From a checkpoint of a small transformer trained on Wikipedia: 20.5M parameters.
MLP neurons of a small language model. Each row is named by its layer, matrix (down: output weights) and neuron, and shows model dimensions 32-159. Each number is 128 + 24 x the weight over its row's rms, rounded and kept within 0 to 255.
A block is one neuron, or neurons of one layer that tend to fire together. After each block is what it responds to, as a language model described it from the Wikipedia text at the highest values.

L3.down739 [125 127 131 147  93 138 160 124 200 126  67 147 172 122 139 119 124 135 145 116 163 133 138 149 159 127 107 149 140 127  87 151 151  70 169 114  88 128 106 101  90 114 146 121 155 107 142  60 113 134 120 131 108 110 143 195 102 121 133 113 123 119 119  86 149 148 146  76 121 154 159 106 182 141 139 105 131  67  87 130 128 112 121 122 105 112 162 120 120  59 160 140 146 114 160 176 160 160 116 133 127 128 101 114 141 128 150 101 127  98 102 130 103 129 158 144  81 168  82 144 104  83 129 140  81 130 136 108]
Description: Mid-word continuation pieces. Second word-piece of a split word right after an opening fragment like S, W, sp, as in sp-end-ing, w-or-se, S-pr-ingsteen.

L2.down202 [134 137 135 133 119 114 141 161 160 153 127 150 141 130 133  91 113 129 110 100 145 128 146  85 161 117 115 145 128 118 139 102 114  97 126 132 139 110 152 155 151 146 136 185 124 176  90 119  46 154 132 119 148  69 131 131 150 163 145 129  94 121 144 122 143 108  92 154 141 132 125 142 121  99 136  97 141 143 142 168 115  95 139 161 122 157 104 117 117  96 103 170  97 109 133  92 127 137 115 105 150 122 165 125  96 145 161 115 145 124 143 143 115 137 120 110 172 139 176  94 140 132 155  89 141 124 113 164]
L2.down214 [111  99 126 169  87 157  99 126 151 113 141 136 120 147 120 169 123 144 149 107  95 134 108 119 124 153 151 115 153 106 129  90 109 129 113 150 116 152 171 120 152 116 153  87 128 127 147 131 154  86 113 131 108 123 112 142  95 118 164 116 129 156 109 120 139 135 140 155 160 125 123 117 133 127  87 113 156 164 194 127 147 145 130 127 137 116  83 124 143 161  79 154 140 122 153 121 123  87 104 172 160 173 154  71 131  83 146 106  83 142 113 146 170 144  95 105 113 126 112  65 116 132 146 129 115 141 142 130]
L2.down756 [118 125 133 112 162  93 135 152 100 150 128 122 172 150  78  91 114 103 103 161  98 120 132 127 126  79 141 136 132 122 113 122 128 152 143 119 125 113 119 108  61  94 111 166 114 124 122 165 141 133 105  87 122 131 100 161 140 159 169 120 104 103 108 107 125  94 119 210 168 110 133 144 144 164 125 123 154 147 140 149 188 150 135 135 145 108 134 112 116 170 124 128 153 126 145 139 143 160  92 114 175 161 136 135 113 139 113 101  66 110 154  95  98 108 154  82 123 122 140 129 118 122 109 138 136 142 168 148]
L2.down773 [133 102 111  89 155 119 131 118 106 178 132 121 136 115 133 117 108 136 126 137 106 113 117  97 111 113 113 181 133 127  78 122 140  96 143 148 137 136 109  80 126 156 121 110 133 126 146 114 123 116 140 150 146 144 131 109  94 139 111 145 112 108 114 154 148 131 170 119 143 116  72  98 113 152 106 117 102  94 160  81 140  79 110 144 101  96 144 116 136 144  99 122 116 146  80 129 143 129 159  98 144 135 129 155 117 126 143  90 123 113  77 122 148 142 160 137 170 112  91 162 115 171 113 122 130 113 142 166]
L2.down862 [100  82 140 110 135 143 120 106 120 130 127 173 155 151 144 154 137 131 124 150 107 129 128 129 126  96 141 129 118 124 117 142 150  62  95 104  70 158 123 138 116 106 136 138 115 108 109 101 130 137 116 105 114 124  77 139 127 143 152  92 155  93  97 130 102 135 133 170 147 167 113  97 180  95 147 106 109 136 155  94 137 123 132 145 127 108 121 111 133  83 138  87 130 130 137  96 132 119 131 100 135 166 138 110  91  88 125  83 160 129 120 143 159 157 124 164  99 158 155 113 126 125  94 174 179 139 118 159]
L2.down938 [129 115 113 150 132 105 145 123  87 154 136 140  86 147 168 124 144 111 148 138 105 134 102 109 122 140 109 143 134 117 128  88 179  77 115 143 106 132 127 197 107  86 134 145 120 112  78 119 125 133 109 149 119 168 117 128 136 109 132 140 108 159 125 117 141 101 124 169 116 137 161  89 124 124 122 135 138 111 140 117 101 129 139 163 133 108 125 140 130 139 117 131 109 136  88 133 137 153 146 137 110 123 179 165 165 131 125 111 135 151 140 126 146 122 152 132 144 135  84 146 112  58 154 168 142  98 167 131]
L2.down1041 [136 115 137 130 150 125 126 108 109 175 107 106 119 104 151 120 155  80 140 142 140 132 154 107 132 119 123  87 146 140 105 126 132 167  60 108 122 105  98 120 196 122 145 121  88 116 154 158 153 105 133 149  70 151 141 112 138 112 153 166 158 111 123 127  77 124  85 163 152 162 159 162 115 146 130 153  99  94 132 102  99  88  95 131 119 110 164 158  86 121  89 160 181 177 137 166 134 117 114 118 156 148 164 133 126 112 104 116 166 120 104 132  93 128 140 124 117 115 109 136  75  89  90 108 128  92 130 100]
L2.down1241 [156 131 124 136 150 131 140 153 136 132 136 136 128 120 117 182  89 141 117 150 153 154 142 152 104 121 117 129 128 117 128  87 114  92 110 115 169 154 127 166 111  94 122 155 144 146 127 129 128 117 143 107 151 165 131 129  93 122 123 112 102 106 131 141 172 131 130 132 132 187 129  94 136 135 109  96 158 127 173 153 155  85  88 134 104 113 143 120 120 142 135 113 142 114 124  62 117 152 136 126 126  90 142  91 112 154  68 139 121 123 113 104 107 151 112 133 157 144 105 140 134 140  95 119 133 150 115 110]
Description: Word-final completion pieces. Final subword piece that completes a split word, mostly place names, such as Zeal-and, Par-is, Pol-and, Brit-ain, Illino-is.

L5.down380 [178 130 130 103 124 163 137  94  87 144 108 120 134 143 110  99 185 143 126 144 128 113 138 148  84 124  65 145 124 130 154 137 139  84 157  83 145 166 122 142 141 116 159 105 110 108 122 123 131 120  75 109 116 106 124 126 117 106 114 132 138 124 147 123 128  89 132 137 146  92 123 100 160 109 125 111 112 126 115 138 169 107 129 125 154 108 118 159  82 104  97 200 110 112 156 114 111 129 134 127 117 111 158 101 100 129 138 134 142 101 141 155 141 142 115 104 116 133  69  91 105 104 114 163  81  54 144 111]
L5.down513 [121 134 133 153 153 163 160 126 151 163 161 102 125 101 114 116  72 130 121 150 119 108 112 112  98 116 164 138 118 103 119 122 156  96 130 137 119 200 148  91 116 105 130 107 134 157  76 108 170 157 104 100 164 142 165 143 125 104 151  72 114 131 123 115 116 136 131 156 170 135 109  81 147 109 124 157 127 109 138  91 144 128 129 117 117 149 169 125 171 159 102 185 113 147 136  98 145 187 145 147  97 115 159  88  84 116 139 137 105 154 124 131 162 115 136 143 157 108  69 130  95  93 134 128 100 117 148 119]
L5.down522 [139 152 109 139  78 112 145 146 159 121 137 157  65 141 162 111 147 131 131  96 157 130 130 181 109 157 102 140 108 154  99 137 117 114 171 136 180 134 135 133 129  85 130 155 142 132 125 155 120 129 120 166 127 100 101 152 133 175 109 158 177 128 136 143 117 108 118 155 127  93 132 109 144 145 103  91 118 110 101 124 127 137 130 124 102 116 125 149 173 107 133 178 116 104 110 139 164 132 146 152  92 111 136 137 128 137 126 120  76  96 128 117 188 141  98 145 121 163  61 155 122 132 165 154 126  85 147 133]
L5.down543 [151  96 129 159  96 158 128 116 130 109 139  99 198 120  86 168 161 167 175 108  80 172  92 118 120 154 109 150  89 170 137 112 123 153 181 133 144 132 120 130 105 106 135 114 140 148 122 146 125 137 129 163 158 138 128 155 105 117  96 146 153 138  94 106  85 113 184 165  95 167 106 136 131 168 155 115 107 125 109 122 124  84 160 113 115 124 120 101  94 164 124 128  91 114 117 136 121 108 148 135 118 158 148 137 113 116 173 144 177 145 128 160 130 145 129 132 139  99 147  98 119 143 155 116  88 168 138 125]
L5.down544 [127 149 129 134 102 112 113 136 153 127 124 143 132 105 137 128 124 138 105 105 110 138 131  73 143 159  93 123  97 124 109 109 107 122 139 113  74 100  81 143 114  99 125 151 116 129 156 112 161 158 104 123  85 119 143 129 123 161 110 111 123 128 156 136  76 105 145 122 144 153 121 152 118 164 132 141 139 115 124 116 122 127 111 173 142 106 140 102 114 127 147 127 149 105 124 162 170  78 108 141  93 118 155 129 150 124 129 111 106 144 144 150  81 102 133 177 106 134 125 121 136 115 182 124 136 115 142 171]
L5.down569 [126 146  97 132 130 138 110  98 139 141 111 130 168 118  98 151 106 105 111 176 146 160 127  89 134  88 154 138 156 126  85  91 135 121 148 168 141 122 112 145 128 108 137 137 111  83 160 136 153 130 129 157 133 128 142  97 132 155  83 108 115 131 128 110 114 111 156 141 111 148 114 142 160  88 118 161 104 124 120 137 157 118 164 145 102 140 112  94 127 122 117 165 138 136 193 139  78 148 150 100 144 125 156 164  73 158 194 102 124 120 130 112 107  93 125 136 141 123 121 139  99  89  60 157 103 144 127 139]
L5.down776 [193 130 164 189  84 145 153 108  97 156 108 161 144 109 159 114 163 147  94 128 137  96 101 132 151 141 141 167  83  90 117 137 122 149 107 113 145 127 107 129 142 116 150 131 108 111  81 114 145 132  93 162 124 100  95 154 161 126 124 127 151 155 107 133  94  86 154 101 134  89 123  79 132 149 112 123 122 102 106  85 162 102 166 103 108 104 115 170 113 117 135 148 116 123 112 143 104 144 146 121 120 112 113 106 124 165 158 131 123 135 131 149 128 125 117 141 120  83 141  92 112 145 155 143 125 137 131 132]
L5.down1148 [112 105 159 102 100 161  93 164 103 100 132 152 133 118 109 121  94 136 140 111 130  99 146 119  81 146 105 157  91 142 122 146 147 145  86 126 120 141 114 120 129 138 162 142 123 112 161 158 117 139 110 124 140 120 143 129 151 106 109 114 143 135 147 117 101 141 147 155 104 105 140 143 102 136 108 127 140 126  89 166 148 100 148 158  86 108 163 148  96  97 154 129 167 159 150 131 120 137 112 110 153 154 164 113 150 101 118 149  93 152  66 148 104 108 125 119 118 102 144 125  74  92 143 125 137 138 140 100]
Description: Split verb endings. Final word-piece completing a common verb split across tokens, especially t-ake, g-ive, le-ave, m-ake, plus h-owever and alth-ough.

L2.down153 [ 80 126 112 192  70 148 131 135 103 163 120 126 109  90 145 105 141 155 112 135 121 140 158 108 105 105  97 100 116 126  92  99 140 128 131 142 153 150 120 164 131 151  59 135 132 107 101 129 105 138 182 147  88 119 118 137 115 171 121 150 149 146 100 129 125 118 145 159 124 158 119 127 146 121 100 105 115  96 121 131 127 113 119 102 157 152 123 112  90 146 127 104 128 128 166 113 140 115 114 132 152 115 109 126 123 133 148 142 126 138 103 147 124 125 123 101 128  94 135 120 133 148 145 129 151 100 122 140]
L2.down302 [154 120 153  99 206 117 116 164 107 130 165 154 129 150 145 137 114 121 143 129 150  98 153  92 119 102 119 170 145 123 137 189 109 127 175 124 108 117 121 138 103 156 116  97 120 120 155 148 158 116 100  96 131 103 124 104 128 126 142 113  97 130 156 127 122 111  90 127  98 119 106 114 112 163 107 126 133  94 170 124 164 145 130 127 118 100 100 136 125 100 156 169 143 108  96 121 155 109 118 114 129 109 137 105 117 157 152 128 132 135 121 117 140 130 119 144 100 134  91 148  65 138 141 101  87 106 100 143]
L2.down577 [172 159 168 113 116 126 149 117 130 165 141  97 121 122 125 148 140 137 185 122 181 116 127 113 113 119 109 129 151 123 136 119 163 139 140 172 148 133 159 140 115 130 107 140 103 131 123 125 127 168  91 138 150 119 164 110 115 127 153 163 113 141 130 176 116 130 127 113 116  95 101 106  90 128 110 142 127 101 139  87 141 147  92 125 127 133  78 123  99 125 134 154  99 169  89 165 122 137 119 138 122 135 153 126  83 124  87 125 134 103 160 156 141 125 124  82 154 187 140 183 121 134  88 127 154 131 104  98]
L2.down658 [130 126 148 150 108 102 127 148 158 127 171 128 120 112 137 151 140 145 119 181 124 117  97 127 142 109 145 153 100 139 119 126 140 153 137 131 136 120 114 139 145 122 110  89 101 188 147 138  88 132 108 154 113 136 166 110  97 152 106 140 156 145 136 158 129 129  89 132 146 129 141 158 155 117 106 145 106 126 119 163 102 189 139 186 127 113 110 142 140 102 145 144 128 161  90  75 142 138  95 175 169 101 145 130 126 144 102 119  90 113 119 143 161 113 137 118 140 122  56 113 119  98 125 129 122 143 151 129]
L2.down753 [144 141  99 100 149  92 108 143 152 115 160 141 158 147 140 133 138 106 130 136 119 116 171 151 114 146 114 130 175 153 135 124 136  95 154 138 126 115 108 115 123  84 116 125  89 176 134 117 116 112 151 185 158  91  93 131 126 120 128 119 138 166 130 160 126 131 161 135 122 123 140 118 115 104 131 144 107 120 108 113 164  77 113 139 138  82 122 163 116  97 116 103 133 122 113 133 158 106  95 132 107 144 111 125 131 145 178 119 127 109 116  96  82 134 175 103 151 144 146 114 131 117 142 132 143 150 120 158]
L2.down918 [115 148 146 138 169 134 147 150 172 136 141 118 102 109 145 126 109 146 133 123  81 112 123 107 154 179 143 164 125 100 145 106 156 156  85 120 166  81 150 138 129 121 151 133 111 159 105 134 131 100 131 152 193 129 147 123 134 130 131 140 139 131 151 176 103 142 120 134 139 128 101 158 133 174 153 127 148 145 131 143  75 135 151 135  79 116  70 125 142 124 153  95 116 110 132 104 154 168 134 109 138 110 121 139  86 129 140 117 149 147 107  93 130 110 170  85 120 129 148 187  89 100 144 142 114 117  88 169]
L2.down969 [156 134 166 151 134  91 110 109 110 143 104 126  98 144 177 137 146 129 134  97 147  53 138 131 134  91 126 111 148 130 161 135 145  93 137  66 121 115 148 151 130 122  89 121 121 134 137  75  80 122  80 108 110 111 129 102 160 150 119  79 147 135  94 131  80 148 103 116 138 101 147 133 162 160 155 132 146 137 128 184 121 133 152 120 134 154 179  91 130  96 138 124 125 126 133 147 146 173  94 140 148 123 115 122  85 115 163 129 128 108  81  95 143 184 119 104 116 100 111 158 141 117 151 126 159 124 125 181]
L2.down1072 [ 98 139 149 110 110  86 130 131 163 139 129 136 126 127  68 130 109 145 161 127 147 136 114 128 150 156 171 108 110 141 125 102  91 138 110  76 128  91 122 117 166 149 119  81 129 132 157 159 150 149 132 158 145 126  89 113 127 116 157 178 135 134 122 122 155 155 101 153 157 100 117  99 123 132  95 100 121 139 138  95 108 120 135 177 128 180 117 124 117 116 106 131  93 143  61 121 114 101 166  96 136 111 133 138 141 124 164 150 113 154 168 160 120 143 121 108  97 138 167  89 155 108 157 137 125 164 156 135]
Description: Mid-word second fragments. Second word piece after a short opening fragment, strongest for en in ten, tenants, tenure; also seven, thousands, strong, interest, Though.

L3.down547 [ 70 115 128  94  68 129 108  80 114 179 117 134 112 145 128 101 133 152  94 153 147 109 163  85 125 161 119 171 152 127  95 105 148 137  94 144 101 147 115 133 130 101 133 129  97 150 106 145 135  99 138 115  81 130 136 164 140 104 118 111 118 123 160 117 129 124 111 144 159 173 154  74 114 150 151 102  88  98 142 127 151 127  81 131 157 160 148 140  92 103 144 116 143 142 124  99 107 122  95 115 156 134 146 130 138 127 117 132  97 106 142 144 174 114 152 103 132 141 150 114 127  88 118 136 160 144 141 136]
Description: Country/place name endings. Final token completing a country, state or city name, mostly split word pieces like Scot-land, It-aly, Sp-ain, plus U.S., UK, New York.

L5.down105 [129 110 114 119  98 128 125 135 124 125 100  70 144 145  97  97 108 128  81 144  87 146 167 155 142 127  93 167 105 148 164 103 149 102 158 129 147 172  67 137 167 110 141 147 117 131 125 132 120 165 153 140 140  97 140 137 139 103 117  99 136 161 129  86 142 134 117 112 104 141 151 101  96 126  74 108 129 132 128 163 132 100 141 134  92 126 105 123 111 114 139 114 141 163 147 144 142 173 136 100 111  91 124 125 127 111  77  93 104 110 124 129 122 144 149 141  99 104 107 125 156 174 145 138 163 134 157 152]
L5.down594 [164 153 115 126  73  98  91 142 110 138  94 128 122 111 145  91 142 115 111 126 140  96 129 150 159 146 126 135 101 155 123 140 122 142 139  89 100 152 117 123 142 119 182 154 153 118 116 154 141  60  73 125 150 123 112 128 131 118 108 134 183 144 152 165 147 148  97 136 141 151 164 139 122 159 119  91 127 113  90  81 111 100 119 156 121 126 130 136 108 115 188 124 134 158 157 125 119 150 102 111  83 134 123 121 170 118  99 169 109 133  82 113 145 135 130 104 161 158 132 143  91  98 101 138 156 134 155  92]
L5.down602 [102 155 125  94 105 158 117 107 104 135  68 118 140  85 131 126 170 104  92 113 123 110 139 114 132 155 141 104 159 136 156 169 114  93 100 132 132 148 111 134  97 102 166 156 166 139 145 135  71 133 119 121 139 139 130 110 116 137 110 135 160 112 106  95 171 123 104 142 165 144 140  97 157 121 118 145  87  85 146  94 126 131 139 129 193 136 150 138 127 113 136 133 111 139 125 140 113 128 128 162 134  94 139 121 111 159 152 115 133 124 179 169 132 125 104 130 117 104  88  60 102 125 145 174 180 100 129 124]
L5.down802 [159 111 129 135 181 139 135 108 164 115 123 149  99 136 123 109 134 143 149 164 115  94 167 112 131 177 120 105  84 134 154 111 138 133 125 131 133 102 128 128 110 155 112 136 119 133 161 130 125  97 136 168 130 142 133 160 168 162 165 127 120 151 127 143 118 141 139 112  85 128 153 148 128 166 149 123 141  97 123 137 113 117 152 116 114 143 132 151 155 115 104 102 180 149 126  76 134 120  74 128 110  95  83 136 149 148  93 139 146 140 124 176  89 111 147 119  89 166  92 156 138 111 103 182 124 137 123 138]
L5.down988 [ 97 158 169 113 120 123 177  74 109 128 114  87 144 103 107 121 135 151 107  99 109 146 194 147 106 139 141 136 132 100 120 121 137 157 119 139 112 133  96 117 133 158 197 123  88 143 153  78 120 174 166 109 142 131 128 142 109 142 115  72 118 159 165 136 155 132 105 119 157 175 176 106 151 140  98 124 158 112 107 111 119 113  79 137 123 155 168 130  98 118 109 142 114 161 135 113 117 131 147  99 128 115 112 151  94 133 118 165 150 138 160 144 137 110 138 106 143 112 111 159 157 109 127  83 102 122 150 111]
L5.down1127 [166 127 129 113 121 141 144 138 122 128 133 107 123 120 157 114 117 121 108 121 164  88 163 123 144 148 163 121  86 158 128 102 162 145 144 116 150 140  87 151 139 105 104 157 116 128 156 156 103 126 113 112 115 158  82 127 102 105 189 130 133 116 130  77 129 153 152 108 144 158 118 124 151 112  78 175 121 135  95  92 104 134 116 143 136 148 111 155 102 118 118 184 145 106 116  92 120 193 157 129 127 130 120 166  89 146 147 135  96 123 134  99 127 129 144 151 136 178 141 118 106  92 126 140 127  62 123 132]
L5.down1161 [ 95 118 136 170 165 121 120 143 143 144 133 110 114 133 135 106 100 152 116 111 139 144 200 134  89 147 118 142 166 146 112 129 100 114 128  66 121 172 144 119 164 131 162 161 130 137 151 122 110 103 146 100 154  97 104 107 123 131  82 169 134 139 157 135 146 111 155 106 118 115 137  91 108 114 131 123 176 101 158 121 120 163 104 123  73 123 156  89  81 116 121  95 166 132 133 184  93 149 143 131 125 148  88  75 146 170 129 145 159 152 149 146  88 149  87 130 144 107 154 134 142 111 121 149 130 120 140 145]
L5.down1184 [138 142 100 108 110 110 138 155 137 134 121 127 130  96 135  92 164 169 132 151 127  94 112 135 149 121 139 161 166 147 124 112 142 123 140  97 135 153 105 133 148 119 135 159 137 132 134 107  95 126 121 110 180 129 116 154 143 120  99 111 107 110 180 105 138  97 146 116 117 131 175 130  80 101 159 118 118  87 127 128 114 152  70 155 163  94 185 114 105 110 166 162 119 122  87 125 143 160 141 139 125 132 135 109  94 114 137  73 111  99 129 123 114 105 144 150 136 111  72 122 106 125  87 144 156 127 181 125]
Description: Place-name final pieces. Final word piece completing a country, state or city name or its demonym, like Braz-il, Austr-ia, U.S-., United States, Chic-ago.

L3.down1020 [144  92  99  92 142 144 112 152 167 135 130 164 115 168 115 198 122 160 157  89 117 110  84 146 133 132 161 135 128 164 114 113 139 159  78 116 140 114 181 152 140  96 138 159 113 103 104 117 104  84 130  98 112 127 116 135 163 112 133 125 130 127 153 125  85 146 132  98  76 123 132 126 121 112 129 127  72 111 173 128  91 117 155 134 129 160 139 130 123 127 109 100 140 108 104 139 103 144 125 158 108 156 144 108 165 114  91 143 133 129 159 128 104 166 116 146 146 148 152 127 145 103 135 141 108 129 123 111]
Description: Second piece of split words. Word-internal pieces right after a short word-initial fragment, often a single consonant like t, T, F or w, such as T-og-ether, t-augh-t, F-ast-buck.

L2.down76 [143 153 107 138 147 118  96 141 121  68 138 136  97 136 122 114 116 160 116 151 143 108 167 161 121 165 113 115 101 114 109 114 128 146 157 145 122 126 117 127 118  76 124 161  92 169 123 119 132 134 157 109 165 128  77 138 127  80 125 130 114 116 105 131 140 101 105  76 139 163 100  90 137 116 145 104 108  82 148 139 196 121 143  96 122 141 123 133 133 167 172 176 139 104 147 131 162 107 127 145 122 134 100 151 145 133 125 146 126 134 100 132 106 123 172 136  77 126 129 138  90 122 117 111 133 132 146 127]
L2.down362 [151 111 126 140 114 124 114  99 156 121 106 143 152 143 152 136 159 177 135 128  71 130 100 111 129 152 136 151 113 157 108 122 129 171 130  96 132 147 134 147  85 136 142 162 140 128 147 152 121 120 128 122 168 119  99 137 108 151 104 117  91 103 100 132 122 138 125 126 112 114 159 160 119 121 149 156 117 146  99 120 130 162 121  68  98  74 127 117 130 124 112 143  90 141 132 139  88 160 118 127 178 144 117 120 116 152 148 152 126 142 134 139  95 106 154 130 161 146 129 158 101 162  99 136 129 142 131 144]
L2.down536 [133 158 134 133 169 175 143  86 147 121 120 152 115 152 125 124 146 128 152 185 130 114 117 153 111 108 124 120  99 126 118 151 126 132  95 149  78 158 148 176 140 108 105 129 124  86  97 114 123 107 128 130 110 167  95 128 117  93  93 108 143 147 137 139 135 183  98 183 131 113 115 187 108  98 112  94 112 107  98 121 114 114 106 110 118 114 103 149 131 117  98 152 161 122 139 107  87  95  96 156 132 152 141 134 128 112 132 135 121  87 140 128 146  82 143 118 106 164 171 123 148  98 145 132 143 130 122 129]
L2.down593 [149 122 131  90 121 151 117 130 149  95 113 120  95 106 120 143 125 115 148 134 159 139 109 191  89  94 101 131  75 125  84 116 135 140 164 133 152 134  98 158 148 109 134 110 137 128 131 156 154 134 112 104 138 183 114 114 144  88  92 146 161 168 120 103 158 172 127 129 114 105  94 160 134  94 122 127 134 117 129 123 161 117 129 125 119 118 103 131 129 151 105 118 174  82 116 146 125 161 168 157  97 107 127 107 163  85 108 143 138 172 139  81 138 121 168 151 100 149 102 137  98 122 165 118 119 118  92 130]
L2.down932 [132 177 119 118 145 152 132 138 146 157 158  90 161 153 127 153 138 122 119 139 158 113 154 120 125  98 145 137  79 119 144 140 140 156 118 147 150 134 173 144 115  96 136 106 105 144 139 127 102 124 146  83 135  98 143 146 146 120 121  85 131  81 109  70  96 115 103 151 116 135  96 178 155  92 134 122 163 137 138 146 143 120 187 115 119 139 128 122 144 134 115 145 115 146 129 137 121 122 121 122  83  94 113 153 137  83 147 127  90 106  85 117 135 156 132 105 130  81 110 173 117 128 175 108 146 127  81 121]
L2.down975 [123 105 143 154 114 166 106 115 110 164 118 142 113 135 116 119 124 145 116 153  87 111 132 129 106 172 141 114 119 137 115 139 150 133 187 163 109 111 105 121  69 140 137 166 174 141 145  81 175 110 150 146 159 159 151 159 125  83 131 140 106 175  81 106 144 104 122 107 147 150 158  79 108  95 123 193 158 115 108 139 121 125 147  84  69 102 147 163 128 116 163 132 134 110 141 182 165 121 151 147 133  81 141 117 140 110 103 146 135 166  95  90 113 126 140 122 145 105 114 130 117 131 118 139 147 135 101 184]
L2.down1218 [134 120 139 124 123 137 106 114 148 148 134  96 163 143 121 145 140  89 128 172 146 160  93  92 147 100 101 199 123 119 127 110 108  82  91 159 135 131 148 117 119 118 159  89 162 155 114 103 135 149 104 164 123 133  98 139 170  95 155 107 110 152  93 121 144 145 123 138 152  87 119  99 152 156  83 138 120 126 112 147 132 100  84 145  95 111 124 159 169 127 138 141 151 108 146 130 109 112 129 156 105  79 139 116  83 138 118  84 117 133 177 112 139  75 159  70 133 144 113 105 104 105 130 113 122 112 115  81]
L2.down1275 [154  96 113 132 150 105 109 114 114 111 142 105 110 181  97 129 114 110 133 110 123 117 152  97  90 112 157 149  98 140 166 100 150 124 140 139 137 151 166 125 113 109 135 147 125 122 102  93 115 132 117 124 114 120  95 129 129 156 119 138 126 129 128 107 128 125 112 137 118 163 100 159 133 122 124 117 153 109 137 179  94 143 184 139  88 143 131 176 143 153 121 159  98 148 161  91 119 140 160 177  88 127 162 147 110 105 130  93 137 136 144 105 129 143 137 102 133  85 168 112 114 133 117 162 119 162 103  66]
Description: Word-internal "r" after w. Word pieces continuing a word split after its first letters, most often r after w/W (Wrestling, Wright, wrong), also exp-ans-ion, b-rough-t.